config.yaml
n_head: 9
init: "normal"
init_std_qkv: 0.0218
optimizer: "muon_hyperball"
warmup_steps: 0
MLP neurons of a small language model. Each row is named by its layer, matrix (down: output weights) and neuron, and shows model dimensions 288-351. Each number is 200 + 30 x the weight over its row's rms, rounded and kept within 0 to 999.
A block is one neuron, or neurons of one layer that tend to fire together. After each block is what it responds to, as a language model described it from the Wikipedia text at the highest values.

L3.down317,187,198,225,151,192,206,151,226,160,133,205,214,181,219,233,210,271,197,205,183,195,172,197,182,189,211,207,214,222,209,213,199,231,200,208,146,233,203,163,175,180,167,175,190,190,221,227,184,231,234,213,201,231,214,190,193,175,156,238,212,218,192,249,175
L3.down1231,206,203,197,172,198,217,226,219,160,164,202,228,227,194,156,209,171,177,225,190,183,168,213,255,107,260,192,170,180,201,185,226,196,222,174,218,192,201,152,172,177,178,143,222,166,144,191,190,237,238,196,218,218,202,230,224,183,162,242,201,226,207,235,187
Responds to: Named titles, awards, competitions. Tokens just before or inside the name of an award, title, championship or election, e.g. won the, finalist for the, 2015 IIHF World, Jury Prize.

L4.down227,127,187,174,199,213,188,160,222,165,210,191,204,235,177,232,235,199,201,155,126,201,166,219,239,236,166,155,210,210,248,214,218,135,172,207,220,187,208,169,217,189,189,242,245,183,164,188,196,192,214,282,232,223,188,186,220,243,190,187,219,205,247,206,216
L4.down624,209,240,178,183,251,175,142,215,223,256,246,184,229,190,262,221,194,204,150,194,193,254,229,217,248,197,191,200,242,201,171,174,235,167,161,191,238,277,212,218,144,194,224,187,175,172,198,223,142,191,246,194,255,160,208,221,168,208,187,247,139,174,150,219
L4.down629,179,226,239,188,202,204,160,192,179,156,201,167,198,198,220,189,233,183,218,163,192,177,177,197,195,155,249,212,185,214,179,224,197,207,202,251,188,236,249,208,229,237,193,179,269,177,245,159,187,199,210,196,214,166,223,240,260,208,158,107,185,256,182,196
L4.down824,211,253,192,182,131,227,209,159,164,185,230,157,266,163,172,231,177,216,151,147,192,225,212,144,235,217,206,170,186,164,203,195,235,190,225,202,191,183,251,151,194,141,147,234,196,199,227,205,201,184,195,225,232,217,171,192,185,192,177,220,188,225,199,211
L4.down860,259,230,192,153,192,246,232,197,188,235,225,180,168,193,199,198,206,223,211,151,226,221,174,210,171,201,255,169,274,204,192,224,206,235,210,217,234,232,175,214,235,222,194,182,179,180,218,197,200,230,247,217,167,136,209,166,169,235,190,198,214,223,188,272
L4.down1919,207,195,214,208,171,215,155,173,185,243,185,191,148,201,139,185,248,226,230,209,241,164,207,207,227,146,198,198,207,209,174,152,177,113,207,250,242,179,205,129,198,213,216,238,193,201,170,150,169,210,225,209,203,196,142,195,143,207,230,245,253,200,170,224
L4.down2060,164,202,184,195,221,115,158,208,179,156,271,212,221,226,191,187,224,209,149,184,185,260,229,218,146,189,277,205,206,252,210,206,204,208,157,244,213,188,223,184,214,158,240,173,142,232,184,200,223,183,179,219,238,230,183,270,202,207,193,201,208,197,173,182
L4.down2296,147,174,177,196,168,154,203,201,217,187,224,144,239,179,197,210,209,215,226,170,186,187,188,183,204,181,250,213,223,223,203,202,190,194,198,237,205,133,222,249,157,240,256,177,206,181,190,176,170,217,255,162,188,178,207,188,214,205,190,208,192,197,180,226
Responds to: Transitive verb before object. Main verbs or prepositions whose object noun phrase comes next, mostly with subjects that are things, e.g. features, contains, issued, with, had.

L2.down278,160,177,229,124,266,176,193,217,167,157,193,198,202,198,194,186,206,196,198,208,218,186,215,183,203,168,158,203,237,192,173,221,200,193,180,191,193,178,181,165,220,182,178,180,170,193,173,190,217,183,220,197,201,172,146,209,176,185,197,194,204,227,178,163
L2.down412,206,205,187,163,225,204,208,200,233,231,202,185,177,219,171,178,240,230,173,145,264,203,246,213,188,223,112,248,209,191,125,200,214,237,216,188,226,162,201,237,241,188,222,174,160,247,226,180,210,191,263,197,201,158,210,217,236,192,261,225,261,228,228,167
L2.down880,137,139,194,172,167,275,177,216,215,211,254,219,179,191,200,172,189,216,236,193,153,237,259,214,251,271,184,133,283,161,228,159,240,176,201,188,217,171,274,219,256,214,136,161,190,231,190,263,174,203,218,181,203,193,163,207,177,158,217,200,187,183,185,165
L2.down2219,234,236,174,252,169,183,224,204,218,172,184,225,212,236,207,164,186,160,211,177,215,175,151,185,224,196,181,212,197,219,212,224,222,201,212,205,179,194,244,202,214,223,227,235,196,238,223,261,199,213,148,204,177,187,169,195,211,190,197,227,228,192,205,223
Responds to: Clause-opening participles. Past participles and event verbs starting a sentence, table cell or clause and expecting a following in/by/on, such as Killed by, Founded in, born in; also opening transitions like Also, Subsequently.

L2.down141,209,195,249,184,218,176,202,190,185,239,191,237,205,166,177,243,236,219,221,203,207,220,233,197,195,249,240,185,198,192,209,232,174,214,172,166,215,149,201,170,160,149,195,191,197,253,183,212,219,167,180,197,203,197,179,211,196,204,157,249,181,206,226,210
L2.down171,240,191,176,180,218,138,165,143,235,230,235,210,235,241,125,229,204,210,155,178,226,195,206,224,222,165,237,205,221,209,154,179,145,181,243,248,156,168,208,194,179,195,216,193,174,212,243,239,228,129,139,190,214,160,162,224,180,244,169,197,202,216,214,231
L2.down357,212,230,226,103,225,209,199,189,224,230,177,236,231,187,163,206,179,163,160,187,157,238,206,198,244,179,212,210,233,208,194,194,174,219,211,166,163,225,223,187,193,171,237,179,209,222,193,225,235,195,170,246,211,213,191,212,228,188,185,164,174,201,248,238
L2.down1107,159,174,193,140,212,191,166,225,186,200,203,137,231,240,208,182,225,193,188,191,194,228,207,161,186,176,195,228,233,254,195,250,179,224,167,198,199,202,211,189,219,153,178,225,195,169,218,183,204,192,224,216,222,246,206,185,173,222,167,185,253,214,190,253
Responds to: Perfect auxiliary after subject. Forms of have (had, has, have) right after a subject noun phrase, usually as perfect auxiliaries: character had arranged, series has been, piles have altered.

L3.down139,198,174,258,159,196,195,139,238,189,190,131,204,181,204,198,180,188,190,209,221,169,191,207,254,212,172,206,224,225,211,153,182,190,165,190,174,168,216,198,186,235,164,161,208,179,220,201,197,180,240,227,194,225,221,168,157,212,168,200,188,155,234,194,187
L3.down874,251,164,244,190,213,210,207,185,226,169,188,194,184,169,197,143,202,242,204,159,176,176,215,153,173,160,179,237,208,187,176,159,203,230,211,179,144,117,190,194,227,169,206,223,217,198,206,176,204,209,198,156,200,205,222,161,204,200,237,118,188,244,174,206
Responds to: Past participles as modifiers. Past participles (or final word-pieces of them) opening a reduced clause after a noun or comma, usually followed by by, to or in, such as accompanied, shared, bordered, found.

L4.down194,244,209,209,276,160,181,216,195,243,246,231,225,164,223,175,158,218,223,160,231,212,171,254,195,192,186,276,191,210,253,214,209,196,144,254,136,213,165,154,215,143,199,202,199,214,237,231,235,201,237,169,154,131,242,160,169,166,229,207,171,247,194,159,185
L4.down415,193,209,190,254,188,231,220,176,218,270,206,179,200,182,182,199,202,226,232,187,146,188,154,207,183,181,195,227,246,172,196,241,185,191,171,206,165,282,153,245,218,181,176,244,210,193,240,221,184,192,190,258,152,124,180,171,212,186,129,255,212,208,167,186
L4.down719,231,141,210,246,181,206,229,231,211,168,215,231,241,205,214,217,164,244,228,252,223,214,149,142,224,167,212,220,255,228,215,242,207,224,250,240,168,161,175,211,196,245,197,259,231,175,191,182,202,235,203,218,165,218,202,166,139,231,219,196,229,244,195,166
L4.down817,234,175,205,196,195,191,210,215,185,170,170,171,204,193,200,209,184,182,226,218,186,180,161,167,131,134,234,218,190,211,235,204,136,216,192,187,224,135,167,265,189,159,151,263,229,193,239,224,224,153,206,172,218,229,225,220,234,168,166,199,214,185,231,184
L4.down1246,196,188,217,126,168,217,193,262,198,138,249,171,175,204,222,211,230,209,247,212,176,229,242,236,161,205,242,158,224,188,211,202,203,217,199,167,174,220,185,214,219,199,179,260,220,234,206,182,216,164,220,235,211,201,239,187,211,180,152,155,232,194,253,227
L4.down1297,207,179,152,234,189,206,240,162,137,183,202,197,206,175,155,192,194,216,165,205,249,182,214,180,251,186,195,214,186,218,227,184,176,192,205,167,239,137,173,162,198,194,174,145,168,254,200,258,175,184,221,170,217,107,227,182,177,222,200,251,212,205,200,215
L4.down1439,226,182,176,198,214,208,187,168,210,197,188,182,196,206,195,157,208,246,182,170,150,207,233,139,224,237,190,237,197,157,182,197,236,225,180,207,150,198,216,190,165,219,187,219,179,166,237,221,199,200,123,265,199,200,203,229,174,222,191,184,233,188,199,176
L4.down1952,140,187,167,219,287,259,202,254,138,156,182,194,238,220,167,182,234,220,163,234,195,152,183,192,200,216,194,187,214,217,229,176,240,249,122,250,164,199,182,187,270,267,169,247,157,192,193,221,178,177,158,224,190,213,164,185,162,212,230,209,216,229,217,192
Responds to: Awards and competition results. Function words, numbers and punctuation inside award, prize, ranking and match-result text, e.g. Best Actress in, 3× First-team, 6–7, 1–6.

L2.down1397,178,216,201,125,201,190,197,170,205,206,172,194,159,168,225,223,194,236,201,185,247,241,213,226,172,231,225,201,191,207,169,141,257,198,165,195,177,184,178,173,191,182,163,187,172,234,210,203,232,245,225,218,236,203,194,183,216,214,171,179,185,197,182,207
L2.down1559,135,229,198,143,165,183,176,239,187,211,169,135,188,251,180,214,208,164,208,266,163,196,210,176,177,232,195,190,283,173,202,196,173,226,149,219,222,238,219,171,215,198,174,181,174,134,177,198,177,174,243,233,242,179,202,270,169,178,190,244,219,192,186,182
L2.down1905,163,168,210,189,199,162,208,168,192,145,229,161,252,198,203,237,230,184,198,254,207,206,161,186,215,202,167,156,212,213,249,208,207,218,177,207,176,202,198,215,230,190,183,206,154,174,192,212,155,194,243,203,226,207,225,171,253,203,190,188,231,189,200,134
L2.down2055,217,204,206,207,202,214,218,163,236,168,219,189,140,216,211,160,236,237,197,208,166,170,185,200,235,196,211,219,234,153,295,156,235,202,224,214,220,234,163,230,188,184,144,245,193,200,184,217,225,225,147,186,267,151,216,210,168,180,165,199,234,238,159,234
Responds to: Awards and ranking titles. Words inside award names, rankings and honours, mostly Best, plus Year, Top, for and champion, as in "Critics Award for Best Film" or "Top 50 Albums".

L3.down311,169,176,169,112,172,175,197,176,196,211,204,191,199,180,201,184,187,278,132,148,246,208,219,214,246,241,201,196,216,184,234,227,180,162,236,287,197,168,176,190,157,208,208,237,237,257,198,162,163,244,188,164,184,196,222,157,180,256,218,193,204,208,227,208
L3.down540,208,227,150,235,165,220,160,190,224,205,197,124,221,148,193,133,231,216,186,176,170,206,213,218,246,164,253,242,218,222,191,183,149,268,116,261,176,225,177,238,154,206,225,146,208,187,247,164,211,188,219,249,194,216,192,175,211,229,171,152,191,201,164,204
Responds to: Creation/action verbs before objects. Verbs of making or doing, and the prepositions that link them, placed just before their object in narrative prose, e.g. built, created, established, announced, with.